config.yaml
hidden_act: "geglu"
attn_scale: 0.125
init: "normal"
init_mimetic: 0.5
warmup_steps: 200
schedule: "wsd"
decay_fraction: 1.0
doc_mask: true
train_tokens: 668200000
dataset: "wikipedia_en"
MLP neurons of a small language model. Each row is named by its layer, matrix (gate and up: input weights) and neuron, and shows model dimensions 16-111. Each number is 500 + 50 x the weight over its row's rms, rounded and kept within 0 to 999. Numbers have three digits each. A neuron's up and down rows have the sign that makes its largest values positive.
A block is one neuron, or neurons of one layer that tend to fire together. Before each block is what it responds to, as a language model described it from the Wikipedia text at the highest values.

Possession verbs and with
L5.gate526:520499595513496568488537421475474498487506532511509437506505508520556516497547633427596409570400481560465541494492492535489501446502526509566454500503460569540668478579549371517545515470538402438513396558500458444501500601488460505411502485454520501508509496440484503473479406523601501429
L5.up526:525514424546477473516498489509498499482482615505518535430597510474441467543492464496466548525467491592504516581547536508493486433495514529563534490489484581492465586493452483512494500476430451448474487570487522552496412505519556515519448559481488464509457503461492500482417468600487513441

Coordinate separators, word completions
L2.gate143:516522531533391534518558539481523516514489493542544452626570539561431500458484542422492535478408523471468534473519567462455447549583551559528420453546496541583468565551451527593517503475475483592540509488494443513488427497545485533496486439539525523556433570504446483550535481422512490496
L2.up143:583570490519421445506560547470526515550536472464424456568487457464404523528448417441545498506496463517478491521523497538510438552512449492533508508533588539554405516430500389509526520468559463583563520525548540420519412464496535512429562416577443484533438566526496530553588549468517517508
L2.gate275:504482506572548426520530512502580503524489417538467497521515555515509452514457561432473516494535469437430522447359455515433499443504495461456531427494427513512450445531482552358468546463552501541476496508475505512464445398466497524485438494482506424502418553504467474451529513533507582477
L2.up275:519467426518470459477536515444518534513423513508492508523582427549468543484406527493424530505455609468521483601443434468427471390450554515487500503530492514534466491527535545320496448525506486530509479499463490493506459497550465510436504515510457535475466489382500515484459548555480456464
L2.gate868:496584500462553521437490466480488524556416469527481444536551469542523451468523438452505522531506457516442574482524431501488548470534473397479532529601492458482420499461483554484520538473565509479569539565424455577443471571503446382509621577487405392506427590556492539435511487455428540548
L2.up868:568530454510562453481476549487553443516536487470567520465539536493583482485549502491535499531495437538481496491558532541477418456588558481516450458497485493520464540402552494506513566433548510602544538484463443541423525588555453444539544524442380460571514514571465533541516485421486487508
L2.gate1369:618576454515474376589449577536437472495428554503446526443605530532493456570480444436611514411517475495470563611530554427522401471529534443519502523567475499576488437525493539509491500533452617541550560453471526507417540515519449471465469439406537576498441547531478514480523583466511484416
L2.up1369:524477536444621576441431511513532472441509516580570554492461441565563479500475484433450424538539581502467424509460510438541469513471547508540443473521432469479488476484428414468500486384551530544539443455529580437517353498365486520458497490426548512499427460530514556503566517538532439459

Clause and heading boundaries
L2.gate345:510582418467469621533548546498431507496623480545499526484477428459488506483380445439527450422548551607453521462446504452462563560436492555561497442507525508446404453501464515498436495538413466434458451544534497471584514544421655478518482451472489526499494538421494587359585588422553459516
L2.up345:525559421484409511618510563502478508423517468538504520492488519570465561491477424428501524375538449663531543509525602448453502535391568496554462492505478463512388495508476532465504486533489484486481455475465542460524390530458638445529508422550556545550525585492528460433574604492606494495
L2.gate1028:562571464473534570463490541480445517515452529451522486458461519443453516538518489451466513411441444501460555451531497531441525458456530431520423481460458486548426495544501581524459455513405508470496540432516518572600474542547533517477522420508632389523500530443417446455532550473527560492
L2.up1028:549588421478463443491479463581385487491502443538538489384527461494467486505577455440536549519496519462551521496566444458454492554486533422580408578523502523489401490413504502502480486588475488479537473476515466536501533573557582567556492524556459434460519524527467583465524571523515512556
L2.gate1153:510552521487472651521474503450440614555523514395588478537652511545600596527540474502444471428478505537544546563508555542452552472474511513499518519531477542409577436542436540536591500445443531412516504540519465416550536504372528459511596508557462513385522467450502474560440544431451496575
L2.up1153:539509489478557442497488555521483568537410497446495512407534511600513508495549366557499461473449503526502584498417458464436556597505485455533487510496469479470510540599555502548537533511474496472542521525526467446483520516472583556463560421531480507431483568400483490477481515557503531505
L2.gate1200:480514517482505520488443495549413496504449483578486542493480478544466543475531493578536507512612448486443511456534594476343501468540467506550586566502404534433411470495501491490536558477467451401466431558484560538537500451473526539546497436490555447550579608382481606516512508479479488463
L2.up1200:439558532485547458511405499533423566495547537552459529496536503567521530561543509434487413520464516573444487525458469439467530507510475546509499496502475467452568548572439497554481514443485410525517552545418455523573533510470514486522648472537489485555524511437496501436574488471566501596

Personal and possessive pronouns
L4.gate34:517462530479544484508489451512510600454530538482435485492508582529562509579523447498574478571530415490518595568549499478485639545522544535499551470498513621537522452524442512564440648532530504572442557460468543549504496461495527460474426460507550383546457517485497476485391441428526484479
L4.up34:505563522507600478623544451484466519450536478472431482574553497631560571552491538466503431448440415486482487511472459513601536468413615471557510509416586466496514443502504512547487607537399460543628449465507466558491467469478362461528562451364510538485494517556555469500532463506563425512
L4.gate48:475479453567479420555483461456540475477427435495504483569498537403447556645519608516521461499524523504508414508533466506482520560464437397498523550520593557529494531529525490571381423476558500467466602425379603446514562508450479521485488563497452503524594473489529486468465499520500478497
L4.up48:563521491462486361629508513504512552498554453518375541485498477493529466461587528497566506433500488375529491515581572444515449505552558593520386562506490552462481489545511512597491516477551583430497567548512509523466553420544511499635509449424509487479486530596555449514484484401373498538
L4.gate135:437494486464489436572453476500585535497527535506559512554505465555438542578475578489484537483511521460590350484432448539477443424531430470467482486517464598545516495513433444458444514473497528480505470498492566539422498441580588400566506503393586506455350535543503494530476498432470446463
L4.up135:487550535555428524531467534525472504569548467503486502489499514441472459576536556433511478517500494478500425556451520547484477462522508524486512496439495486470433463552515445564514551514495558552455478494548585504464545636499445373486490450418463569520454465369464454551474599474457465517
L4.gate156:442545513523493420521607518550509483518489531458441511613526597539393492448588455497479486558438497477497450453587480502500415560532439479600524449552450521558454473428520503556542510420431509479558427470486498681562570485410632435473552510551410515449503545506486482502435575452495411454
L4.up156:570604420562465549517538509411447419507463463579452620552498508397456564528447453492588481462487560516480503500542551524436490498567498471476515532492515542572523556523475645504529507468484507523469475563438555495531506549411451430466563558419523519481408475416481521515484565448492565442
L4.gate180:514567568498631560553438504488503514432593404525530528434489465548500550456533626450408531482446420534453531436522505524505457574473417438574498539559530544516504477560527499506496475555550485542499505493555496572523496564451511524456411500393376497454495422528553526529496525400526455474
L4.up180:489470606467416437571396508480633450487454484543506606482471471542532526593532611502482518479530497404578503500533513518587463491523472501441451519484559401507563492572490605515451512539470533472544523515542426478546548580505444494568503485522425506475469480592490472420483562504574541554
L4.gate201:492587567435550577521511460519474477607523492455486528456582541549524427410487481402488441525437544575473496412548465539525521504452563559534502490589398549485410489429526565562435551492439522437555599509533516398443462492476506563466423438507431614433450462544551532497485530421395527409
L4.up201:435480510440552434582561484545593540520514447485479519495506561483479476531438517507476577438542486570582418552530463551532440511526501362484548546501451428522594449500453556527472406450367418572570511490542484429454418565506475585458469444442465479455500482600574436468531428508479614443
L4.gate290:460432461492451516520510516574540514382469534424475566503477420502499435529456504430555455532504527556493489537493503487491467508532521519590517442513478584466552461494423501551525541480511429597530512501530572497534531612432543517465371500512540542487587487445523524544443536496454482455
L4.up290:547473550507441462483475469483510470536481490472427465511592434552408564530423564534455572530542541541503513444590383519538496484500497527387546451533430576465597505564539597536540580476468562569476391510531546463446500546460427400448449421491560503449490388472533566463559469519523481430
L4.gate312:564435489565473486469478398563445483453521567479469552673540489553544541501489491513422498489444549540545523547428493527519582494459447540462553493532438508425491435576485444598504539443604492455555491579458405474436454519448460516478500485459493545511413459555515591480552458483498554537
L4.up312:487561545558477577457425563613468414425470483504389512509501505543505465533525539522331479455481508453424464442492562491523530492534463420461478413532440472462521483470564555468479535457560496551541487488452549351543453500540503519443502370521603523480528505521446502508565502470544516544
L4.gate407:484562529485540427501423501609488438503505457511394523535501584518437501534361449475546474440426514577515465540475494562535484533615443454478503496559586490454461551438562521502441493497489435531465464595457481593410444591419547464475608514483592506507408481496480527512471500429502492470
L4.up407:483541508460602564485524370468406413527462498569405542536511533572508520423468409547448471485466462462419527458514505589471485558508449494494498509485378521440523536423563481519514503589520461533551426487432508584443495547457501499472527504427461543555501384554557504499609519517468501514
L4.gate855:534515430529420579496402536538523477517588533563465576545424586485392496492487518446480518513450435460590476499470480427499518504504404516475489504470509518470491601512453487427324569500518414526505563573461448474489519520490551441538447521624460528399585487532478517530474560408537494426
L4.up855:563515565560549571514470483439555602542465523496551589466476584535514492407545466518590534476552583467548456500507600554529447518466432434610468478406439513451398476438438558598492475454501525500576448560437472529539522538577456491467409505494490472512446462502487545485372443625462572421
L4.gate865:550386559451489532614497512406503569551486527615440588567562511489436507501560503458461522528453475514618503465581514476500483478451401420506498516614532504475457587533507516554601451499519536489482522458572520479471546490522421567529492559541404492575446513581443469480414502519536579502
L4.up865:478452551477441512590491425461482509582445575505471543530458410549475467464491360416508567492466495469543529474493405483408540414524406514460522426628486461510431507544446475564468431514493544563523550552520533539452491426431516429520501444511439593541609472460489470509536427483529474503
L4.gate999:554501460636402516497514486509443565588483507471450554466503420497502494483471493513449483528550429453489470492579440423471466404516503495426479541595528493506521500506429503518439449516547385448581411538414503555489600461508438533555570477475428417522413473477540459527460503491479483482
L4.up999:501546447472494522459452420538509504544568513567458514490480499466462512418526656527471509544458568538424489538436495472460539404457479514445440537460460514543543414456491374402528529492431549479516490550570452565416499503472570477554553410496478577517509485499540458525446506529534377380
L4.gate1016:587494586542440504566544540507443488478524430628554528540490508423503548480538474510504502487502514534578428516501454469480482528550513449490506371447574506454482462439437523380383542476530439505573456522521447492502541533535504411538463565552568545507457466473459395488447483571401550475
L4.up1016:541533595561547609478539501410537423532374456569489564602624520443470523512485458545530509485507556492460510478441495507407505460447452486426495514453395539410560499489518451514556478385501526451547557498484587526466512490525637517438517581470435497434540471379498383532520490484481515489
L4.gate1245:484584535445534502541487529522537518470354577474501463499510561515553409469518578497508504476554532465547425477490491500465403464611437560580559526561451521514552580551460530627450389448509513467491478504480568560472460494478470392521459506477491461459497520535537415449533557501404460436
L4.up1245:439553483484563416536504526401473561505482569475472450455466425548530410597515505518435484522517492446456528482480476485504406480473573520524533599520468618505523510516434537543516552353547490444473508508516534599473556526504441579593504558459466520491487577557470515447558549477423542473
L4.gate1478:501505536551463497603459399513545514549490536500413478576490491581453507492511472497438523485442455569515575469649483561625459446505412415439587520515501516523490471577479427546500475543410497587494590565457539558520563588510536494537510478472460517493484537486536472492493505452542529508
L4.up1478:439561586523368445533493411471462462534568496477431561553565454535483467519479556576491521413473497526493541482482454564468508389481501534446491476481455496508456468508471454563620564494434494477529529505483463534467520495529506429576422607494472498373505485566614447567415521453494512523
L4.gate1497:458458485492369605573487466484471489497528359470421537551526535395488475542504503488492424490453570512530515596521409490550577426474536541457497481488522522468467455563496465495531476431480426470459508557461592476584443526440503471577467455443460463485413467584477582434517553539504536516
L4.up1497:509532494595439478498494510506465501501449389539484483465576513522521564540483528418529488491476564489437509627515529459545529486538563582630512457507490548414537470400467426447530495401495461495457537460428589520445448486474508519492502429353478411541449500620449440477488543564478567431

Infobox field-name endings
L4.gate113:568507397429578511490432509551644516481445474592489498514488547546522450519526444485442517519643501571458572548491489555427527517523514482495479463493562513480475547485433545553476467509493536576485528495385460447548503567537563473485499357562497483495415445511415584510543519562459490547
L4.up113:425508407512558459539468398440560475437559509407467502489481523535626513478509446481523513489556437533533514607549465596501459457514490487532471503468479429539419490500513457450433538626501475512453501513420499539502515436548574452528516513502446435467473483492471521527472593561529479561
L4.gate142:454402484497489399445591544474503497409511487419493460495532510432527467366527615497494454494550484532457436510527475606554490492533482505491476479437609520400431566471478584510419469467568537554503456433397649465512459459556497577470512568483490543370536538616484484507582533478508459530
L4.up142:544499507466515502484463429507587527451511511566492482476500422497553474545464518584525514459562410435515525558546415437473520470432495564493533606443398532535466505533534527576462552494564583520540566535525403477521536489498540527458508536488518489464495476459492495516535552368473479541
L4.gate168:431541403511478460479463497441522498545510577536487529493478437501568460497471472482514542508524414521506572520490459455391527520458437539493482509465441527549515467512438484555473456462523535420498513484514473463527473487447408486426549508502553452450471403507618522523542485432492404406
L4.up168:462506466456560529485506511493540498466525511457497530507467512446493513546512521428496420563553489571494510450543441529424489405516434604570482470527510551494506452515519467493562519523479542499442487439552479482563515519385466481425499483458556426530498542442486536569482492447479542577
L4.gate335:451485505546470422538451503484405454481573468483584502493481527495543543396411390413526534465556547507447484512538532490505529519585501545441470499535398485482507510485555558526506539508419442550498454504383507569406412541496604499468436478407557513475404509470600630564575436496563510508
L4.up335:468552510476491523401554483485528527526529547484565528541503482530536518491490553519479491489534511554472414425575572572544444546482488509507383473534486460554492468549414492403522457505512400490521604555498489495513490560494460445438552500489513501478491509521516494610541489432483513431
L4.gate368:488387512513552531522543539506526516496397525504475465470465456470495459524500447498491575438520547613509528363459467555584516469564393579449491516495521469491424502554585528506440421499552517418536556470500483515493457429414506507526436473530484470528468527448378451506462449477469491597
L4.up368:496470408517576508486513443483549429556548489559521490434509519541491490468456520505547471454623422430509528537464388455491486389546521474455467489543575466621460482560459426490573577485530604494549413571545547501558474424558514529436570453462482469488538517563458462485527520475418531501
L4.gate386:563447414523522504512453575535522514473452478463420532506455527495467549463513508481414450481430389530511542552594548486457477500538484516535487567445483561487567557568561449528511477396572533522545461416509499548459485490421446598420543454510496506518536437553453524567561457512460545506
L4.up386:543555496550489540465374509464577478562485496505492447469486579420543480498541411470429525515574567417443460422442457521493513609436431420471549436550435525530428478464495543438502504441532486430530452488571428505478515469499478498495505403496454453440496466445521487517522532463547524572
L4.gate649:481531476605508552438531499562576480477485424514420502548544454488546515496495525533455477509390499574556507596449481563448510447508489472494421519471614519523485447589513505494561557528484495554520481459476441494608504564443505441497583500505505431556502549502404512466488474435487506459
L4.up649:489569450501522519555485460471567538541569482583543498603417435448590476420542607408380431567475474492448549579587514449441472431523447507480505598470420443374504614517539507530517489461485558382503541550484538521508490497473466612514506516518495400492448456561498428518506473462451522484
L4.gate700:532461473511533472592519512490537611470537533420567486531456530616474568433515497480413498434569458515482543528513526469614421514555467536482469492451518522557497564605523626486549492483451522440445512550490475464476526560506478466481457430504533464471426532482431534549527528480540536508
L4.up700:558503490464529482613457493522520493493454431569589466489551521559519493513532448500477471450503484538504450590510490531539526507498589593473517483497517542511466513474467571505414522394494521450464562467514498542590441545535480567540491433521545405568432518549458512544558513467478623569
L4.gate710:490511487571535555524464466489508520428469552375536373564452466497569475578468483507512448579566509457480471448425391512518548473516596549501567476470505487563573455502498547486477536581556441523460475531469425441480534439604586481583451537516460557564501493546427513456534598584403505502
L4.up710:524442478509547543500520581455433528547524596552427557426469438579566486513534534439505504536431461519563492467480479558458461544504446513463499428485444552480552508449494581485518558438533485461526552508532530453533507503530504489599404532446467502435516480520442528495519549525524517528
L4.gate1207:353538480480469490462519538471418447542460585595564531486470499541554413497484419549514493540464534421536463435497518437490569434421505526460512454425458605536550518425482476483600487464525509518494530518421381464483493492428409462498561455500548610541485603420515483462358417533498507509
L4.up1207:436516433465554537476538409495523542491599477511507515470538456506400557479396467539564470489517621501529529528537446490450472530551436533458479576553587432544494507523508529536416517401477479496437515505532507473479383535612472465502501424551563534484498414516483479526505483489508492559
L4.gate1378:575515518552453569431562520526485465464464488514462539487513514420527427505475548465487577550528493532464588506567493506467478531529500369529456568558539485523596513525488440563447419445528470498525478547541487517488525500520573481479530532530448485461436435528514458499521569522518471461
L4.up1378:498498457570573582462501488518514505482421476574491461468515450484516532435509530504524490501465482463485466548564496511441596568475540498544482512517443477464458499564515459499522571366491487485565482566532445461445475434405530519419465465515485493545536465489515452480534585513492602489
L4.gate1390:449520494479452498531571469518601393547513532534483483416493432493441489375531535533642411474489540517487507629503483545439509562566538542497538510456523565537535597384506397508495458450422521463535530437477434561450485475488515469499548444547428416455443558483504520510426507400468485494
L4.up1390:477484443516447508588514496451525429379651494488557553503452542526504425427514502565494525518517489466518524486466417426442434544499475562552484547487539504549499504533418567530463543571559585474458496467460472531472500521553386450410476558500472510586438486410422423463488463482446559458
L4.gate1401:566526567464483553553445447629532491529561530528558455481489449456624413544477545521502532487523387494532488460465473472544453604551510556578461428571447499542537521534507433581494495398508480486418550502535430511560508496465336431496419486467512463554493603550453532505435483461443587512
L4.up1401:507524494553515435499409501428467540432523612608497429506427508629479541498524485563597500430496463520459536499622463575529512413529581479535470451471474514478489516473551478572506520504497457463462526420448517559505452438468478380520506462529434476467491496576530421471484437508367452536
L4.gate1471:408489487516486490515474566462551374442575455536479434468431553552531424500479546454492498423541547503511452446589517600495537529538495428467477593525634538501610545574520549483431493494490429529475417617533513496502464521527432498503548481475507513400457465497517467481561581547444541433
L4.up1471:547374459411498457596627530548543472551509460530513477293572450526501436434531583602510433480447455406567482390504505453546499486511499452433525553561560434485509558510486532475406513512477452454503423474459522564523540591509512583555481494418501459529422460416500585464502601501445483424
L4.gate1483:565561478619515465472451514479578555414572595531525539393511508590550421469496493546485542563446519549448543520613482430490502503590550518526496539538497551530538477448464484427502442452497601481420479583510574570524434479505519506454457417524499589493555474502526527575499423417559462545
L4.up1483:538566502469536433505501559480435532513501534560515488502516508558603511478493497652506513416498496494475527536464428570420584503527496534435514492491395550529552565452423460518481437586489483520432551466548493494414475472521435439453494430503543572544474457433561489509490425477525415441
L4.gate1508:474550485493536412477394467513423520492509541492549465474548547510548438504496508518417480459602457492494478564489462530433457560564534477480511557506602412486491338412487583494421547539568523496511409484480515427466484570506579569473556473395507478601477478559469437614512491437473503464
L4.up1508:503487541478514547538430527592564428469552553566581486463499573542471450506599462478450445525528514568469528570568616447448465506557468503368516452500558584536488463482493522544484574458535497506463519539497515510442521499521459384514408469503472539489546548486530542512536428523491568518

Subject pronouns in clauses
L2.gate462:561416640499524500423583419469594485534496551467441534379582504559488450438417430397459577511440440463633470528505407448529441430483421465529527545535523492516541462488520536546637517573498466538457481472561360476456458507483473462595465595595445380490514569541475445448504532471559525507
L2.up462:497426596516507572423421480521538536575561579569557475465424511509445630503510459518421485517568448441553518429542416397501501527461458463540496584467467458507521540473546588528454487497431531447509545569446639535475442479526462464493495484420510565503551485486462588531408370513435481446
L2.gate740:483438565522428509482485435453521501400483535530497491549510542541557446461473520486498503535475489464498459539473448507532480401527483515489546494458540530577456306483434553464455605479524572524634553531526525428444537462560530451567487431593512627542459479532519412372453530526542435500
L2.up740:556530554523546538565493575420497522581471397455453548556518440525419507615451458430475536471557465500453600498456528478480553572490512576468515449497475564409501656511573530464548475469429585526503423518429494560587512433429552488513479488436488419451514516524418568584498477542536594458
L2.gate908:428391527559537534439559526531417452496489583502488491442568533474488451550506497409453471550553499504575487529500506466457578467461452505439485529590473513531592551420596500512504568507555498485544492440570535528384552535489450466461539511483512487448494502500553471497473484488537523534
L2.up908:464461494505513554391518557611462474510541509555521490480569564519468455435528383415558562511598457597563377457480500497500607602485526565584591542515414516534477416509489471486471473539505600418454483499519540535550574533467535475419549601529492597507441500506597512416444606511518526529
L2.gate988:473552529486429567532542537498506476541514503395508553483558434358441505520450583547452551609530584481518450512535478583456417495478450555544480441415539466533467450584523492610454553530472500473474456547531545468530392589434474447553519505471545562456594449565498480555535478478550524537
L2.up988:478527474534525578458507500521522554401458509564489537564584451506519476477417458589537453504457456461517473449431522524525450534489451574460553458556480468456512496410496519532466595529411514570478528470396445462502543460498442441513492509501563479529434534430446474507524446503512417405

"With" linking phrases
L4.gate131:453419546549485399512476503459557592486500506518519553502446435593533446462484527505430488508435509468434443450537453500496540517480467649590467534524564489527508447545510505497450451442579428514522599538463570503597466490503498537344553498503472469505483519560510534472482480480490469468
L4.up131:514461467473345399381595508594432546530509468577489478520547474493532528613501425438501539555473566527448514483479480577463539337541499482519521510517547522468514538546459525438471451447481535481454422472568398503554552454474458544442502398407494493506533533434468541410500518509495500520
L4.gate366:476466553531499428558509487509531529475475470531530436549590449511508539528515561487519478542468520485599506498583532491437506464471393541383420543443480486506481452527462442514489468467473500523523440598499532572554541551450494414422564510489516530534429441479487499504516576513559488486
L4.up366:433483483505502432570525479599523494599608544484507550450490534496550576507435475436507538522485566551548489527456528484577522559436358497581450548421519470529451469457609437572563476547492614413506497480525617534534499569554563495495488505603494504568479438477437467516541475457540470495
L4.gate780:481405571502483461392558548490393493513475599499526436517528497486520479448415502506541380519506569559537442426552509491479463483560483557561545559549412450664493585369485535487470586514479405499510476572465522468505543523515504528494539514495487524487529501599538493434577516546487531454
L4.up780:537485474488468531431440442533482448422485399546551493501513473558575537514555544530548510461496592507532483401426497511470607504479520474526557467445478534511515420454425475446478515552442543485474357520456558470573545475551538523506524430433508461502553456486522501471471469477557567561
L4.gate787:567457511526485471544525435424464617548471488491517566408463410565500464478620546490443463434471440490490379540520509536443487479517487537460558493447481446462492540415507541517408493519551513554570471552531551477531472451512447489522490643510503441449478535501457610495591541423493434499
L4.up787:560478462502487550536539486590445559479554393519443453481551366466620557570499600560462506537490416494513580431445436500515476542478534604424458372591465465579518458584495521458422512522533349538480538526539455494585506592422431466512472515496473550458447565498541492452564469445476460448
L4.gate800:471453526564513448564517508469527404577481463457412510470551419518510565518431508602583475560440449607464509507517506494413537504489492448503545500435462403539530488522514542526480549527433557508461497549479501508550640483511543493510537457512478528408493500477423425464596535493457496506
L4.up800:587576481554535542543450576394553526436456507470522525448484558509534448495475505560491484497509532530577586358448559488408478374484541449398524573419528545498482541437534531511438515490588487485497431490496617466475476478488511461543475549498489516513533496395446585471493478458446482523
L4.gate902:495505594503536531538500510542506522500509524554465472510557456543555551482471564420486535447543577551357477482453514431593558442533524576504573521490448410481505506426524508550498428544458495468439511526412442539590512490532574432469595485493456514501523393509566522434517539432484466603
L4.up902:501486489473528526570404527474549413488533468486623477524504527476437478603571492503484524650455441541433475483442473480560463520549489581479486468504437462486462599568486507460457453500432569519525459407541550496512508455449483538438581459443520560498537465497513431609483447479496449465
L4.gate955:459492526516495471520594536502514529528558534565557535448520434453502485528468518411577523494450463572501427412466466460569553544384527431432564497498453391548611525453445528580465548506403518430498516519574575475452491487515431554430464471494505507431536510523506492402471480595554499423
L4.up955:483502547521609491539533508466509470498512433447510516509500526607437503555483569586563543595456470466435510557425463568531558526529503509514516573493532451572512536450462558462505434491557525477484412580541455358560556461477487559475563543450585519554571497495432505430441542503509408483
L4.gate1155:513456522601489515538486545464468491476493497463508514476573520596424402516469476480394433564488506569436526472556426488456486446450503546463503546507461479574580476483560499582501454476436428527466540536537552433550527538538546468478519479577468422464464464490548462592523483389437476532
L4.up1155:559495546445500517524435594441398541523561398518464413508487557519549443511465531492555533522531479492508503456510459590529533452381456505560470481461485621520483500497540486526502464556421549459511539572529554421488479486381511461459454412575479497556509482547502453535411434442497401475
L4.gate1194:550461470545543552488588492387584511489328429562576502579499350443516508450480425590421446614466464499419552525450535464490493387421535492468555406447584539564452570478476444468501469473576457547420541575575527419519543506482563504486481552435505520524466576493466482501495419423508452472
L4.up1194:554510529490408483517505398506363375560485467371503508617491438583554570393610589525551513521472564516412488538482523518509477498509530520494466471521449480450429411471477581491446486533511444483509529491476481444533485461496513518531536524519483492516514446485508482459488524569504481494
L4.gate1202:490602572519504528441401390485497520450604439468476533613489457532536444561515445504420469589482465540477530520489464568523428605536552462520516474600546482590456549441425490525432523537507492470460542543494452461522470501526493516385572500559549536560510451634522494393407487474554516416
L4.up1202:563527528537486511498591490500531519454566529504374514461454447461518526548533499532487555438471465444548515534447420430557454483445442458434575553520457457516448545542447492518472563471488484446494552527449524496490441501473496577467528577487497438507441498596505445545514453383503526532
L4.gate1235:515452473539420553538506627520442511495450477443567479510529414478469508503517589548517466541439450508562516524392544481468485393434415445467538436464516468463436468497567440528463552526491509505502471523479591466486473570527482438465492476464546442463531518461552663503458504409538452438
L4.up1235:509472578542503527500508551501484431458432474507509596547568584488487501401476543509485479537522439540441488399479478519423421470507447555529481482498509497508537524535604537441560456544506503510497422558462602498589547560441532502507589540493527450536477483508445546456541536436525448406
L4.gate1264:535508452519529516512545555471469429477501489509411476435576547533384438465468510466409582465496557516534459552538550535478582466510532425541495518586517518566548514468457513456423465411492556436440550570551434507502458580552497508442490499454495470451488548503451488532611507477485395570
L4.up1264:490451490502480434465501500492492576534475515470531528530510456446470539568482524367615507504504488519468505507466498502426514547408502371431490501531461445487479572639524562481471420469430437457445471595509472478520435640545403499574494579537519452453520523568542509431524594534499461536
L4.gate1433:471520475562537430476397423488584476536457534457474557423560503439480489582542544510556527512483480603527487418494502471501542534481459450434483489523552484435501514514540319484529432492509451494421540505545461552507498463499488478458517504514502495513486557478559538539538474451375459512
L4.up1433:554469462460535446479504502454479549480555542496596525512427467528396559506504520471484611524543468556458412477416546435432533485503431483493467569479512515507442455529541496611552547511450515555400468442499536425528401495561506412553527437531494510517502488555535523547464498588434548487
L4.gate1494:556471534469442474580435589532526426556526512507536518575610472478544483495453491557603470479537481485462434470527460570556625479493495539535476450476451418501539548469536530453460491535551538500434519550503426496500567523405468478466547527434537551526507544569508559460611471450465500460
L4.up1494:517482477554464459525507546525549511521503401484487500488529515546513540501513469476482452470515339489474517432526475586626621541469476490408471479466482426429483523557533533509419510550679516519415508513417532455406491530405511507506582486409576556561568575515488406572411490430518411504
L4.gate1499:563472525494553316457561448483437513525457514343563537547577520482478533528482530604599550537537449484396498552518519605480448526397462525458455521468429501530481560508501456449510497533551529489495473528451536438515446472453521530492563567522582521473461564522421406509543516575512460526
L4.up1499:436525540514512486440505489509503528523533498484505453512527484516559429553455566500513598446473542526522486502428579506489453523438465549432519521457460451542463544464504517468492607522497567464467475527507461551512575539425500451468497446469413565555630534413483411533414554549552490482
L4.gate1501:516504426552533434417483475548490573410513493471398541463540487588532545429440513398538545531450529456428542471524543566518509515406487476448454443511474524486612475459511548501454490568536467473570514488523533534482481568466523522483548568506463469481522421470469469445533561548527546567
L4.up1501:512587507523566431475500483455492405564519450558494498402509471570431487548444500470357485525557519494461484468566585500505484467530525518457569495548489457477512475432514508476470614488477495471516554534508441496525568466398474554505555548545494404623450526463442480531454521466504575502